{"n_layer": 15, "rope_fraction": 1.0, "qk_norm": true, "final_lr_fraction": 0.0, "steps": 3969}
MLP neurons of a small language model. Each row is named by its layer, matrix (down: output weights) and neuron, and shows model dimensions 128-223. Each number is 200 + 20 x the weight over its row's rms, rounded and kept within 0 to 999.
After each neuron's rows is what it responds to, as a language model described it from the Wikipedia text at the highest values.

L6.down105,160,240,175,225,193,172,200,209,194,189,153,227,213,214,189,202,208,171,224,195,208,186,187,212,187,204,206,215,180,184,209,211,194,217,175,217,222,209,221,191,221,201,230,181,182,197,204,216,194,224,238,227,164,215,227,209,184,207,193,194,194,215,169,244,187,159,199,196,208,213,192,220,217,179,172,167,186,180,248,232,182,211,235,186,213,177,192,173,209,208,196,208,175,202,220,247
Heading closing markers

L11.down1118,213,208,205,221,189,211,163,178,190,179,218,183,201,197,239,186,155,191,181,181,188,182,215,190,191,221,225,189,216,219,207,200,194,204,218,240,195,184,213,185,202,191,180,240,197,206,217,194,202,206,254,158,203,202,181,197,198,201,190,210,225,209,215,162,189,189,236,179,207,192,213,239,234,185,214,165,217,193,203,213,207,214,210,164,213,230,213,187,204,172,174,215,195,219,222,201
Digits inside split numbers

L4.down1040,181,214,204,203,213,167,193,208,183,212,176,213,186,208,163,237,197,198,182,191,195,218,189,227,209,194,181,164,198,218,215,204,221,189,225,204,216,203,225,155,194,211,200,180,201,200,179,177,205,181,203,163,197,214,203,199,191,180,221,218,183,182,240,191,217,166,184,183,174,194,172,208,223,209,155,213,159,232,180,180,194,184,207,213,178,215,218,207,213,207,179,177,209,236,196,233
Fort completion, noun endings

L11.down657,214,208,195,183,195,169,191,205,161,208,251,194,197,202,203,226,183,182,193,216,258,206,203,206,200,208,174,214,173,207,231,192,184,228,211,205,220,198,218,198,212,205,174,202,183,209,204,207,228,194,205,164,246,190,210,172,217,200,214,211,230,164,225,230,224,237,216,179,210,158,255,198,214,171,191,211,207,186,224,192,184,222,187,188,191,162,192,195,188,187,206,180,180,183,182,203
Determiners after causal verbs

L4.down1347,182,183,182,224,177,185,168,222,188,227,219,201,197,185,210,187,189,220,203,196,200,239,197,178,190,203,202,235,222,207,187,206,204,217,180,199,199,168,219,200,192,194,183,206,201,171,190,182,210,216,232,172,201,248,212,213,197,223,184,192,191,217,190,195,205,203,222,229,224,236,200,214,226,193,211,181,215,232,189,232,166,196,221,187,176,217,237,175,195,211,197,182,196,185,223,210
Closing heading markup

L6.down1431,204,154,221,165,226,200,193,209,215,159,139,220,196,162,194,219,181,194,192,214,201,190,200,193,201,201,182,212,211,225,211,225,195,215,226,218,202,207,194,185,219,156,207,212,210,202,187,211,193,170,227,195,213,171,229,182,179,177,240,186,197,197,188,211,194,168,193,189,208,173,165,174,193,186,190,204,196,173,215,218,233,196,206,189,178,220,171,230,230,173,204,190,206,231,235,227
Post-name connectors

L11.down1156,225,201,160,197,230,183,240,181,199,176,171,188,203,195,184,206,219,206,178,197,203,223,191,191,203,221,196,186,225,166,187,220,231,201,241,207,199,224,228,198,178,190,180,179,185,215,203,213,206,206,185,210,208,198,244,196,187,196,189,194,182,182,172,164,197,207,185,224,196,177,220,164,194,189,189,190,164,227,222,182,205,185,232,191,185,181,238,201,209,165,168,174,221,200,215,193
Token after a name

L6.down606,210,197,197,189,180,201,155,173,206,201,216,220,207,198,198,223,245,193,209,201,212,156,188,222,183,190,222,195,214,200,195,218,177,155,183,210,220,183,153,138,202,206,201,193,207,245,216,167,231,232,191,181,203,207,225,210,191,219,233,195,192,165,191,210,198,171,182,210,195,212,188,201,210,179,204,213,212,193,236,186,207,207,205,209,192,202,206,206,169,212,178,206,221,169,203,209
Post-verb object introducers

L4.down1368,216,175,214,194,206,207,178,206,193,225,228,159,229,226,246,199,200,171,184,181,219,150,179,181,222,162,175,158,192,231,201,198,169,212,194,198,211,225,229,186,219,194,211,236,170,197,207,211,203,202,216,191,226,170,202,193,197,224,202,199,194,184,194,187,187,191,189,193,224,216,202,202,181,184,174,188,200,194,196,194,222,225,196,203,238,218,196,177,224,200,217,209,219,205,179,210
Coordinating conjunction after name

L11.down74,190,224,187,189,241,199,237,213,160,183,211,213,146,215,207,187,212,215,187,193,204,203,212,219,213,164,215,172,220,177,194,181,203,212,163,207,221,210,198,190,189,245,227,230,199,177,210,190,204,186,204,179,180,216,236,209,164,167,241,202,179,245,197,204,166,169,216,203,224,181,227,219,209,200,216,168,249,184,211,180,196,204,185,186,196,217,201,229,226,191,208,227,193,194,178,196
Wiki markup delimiters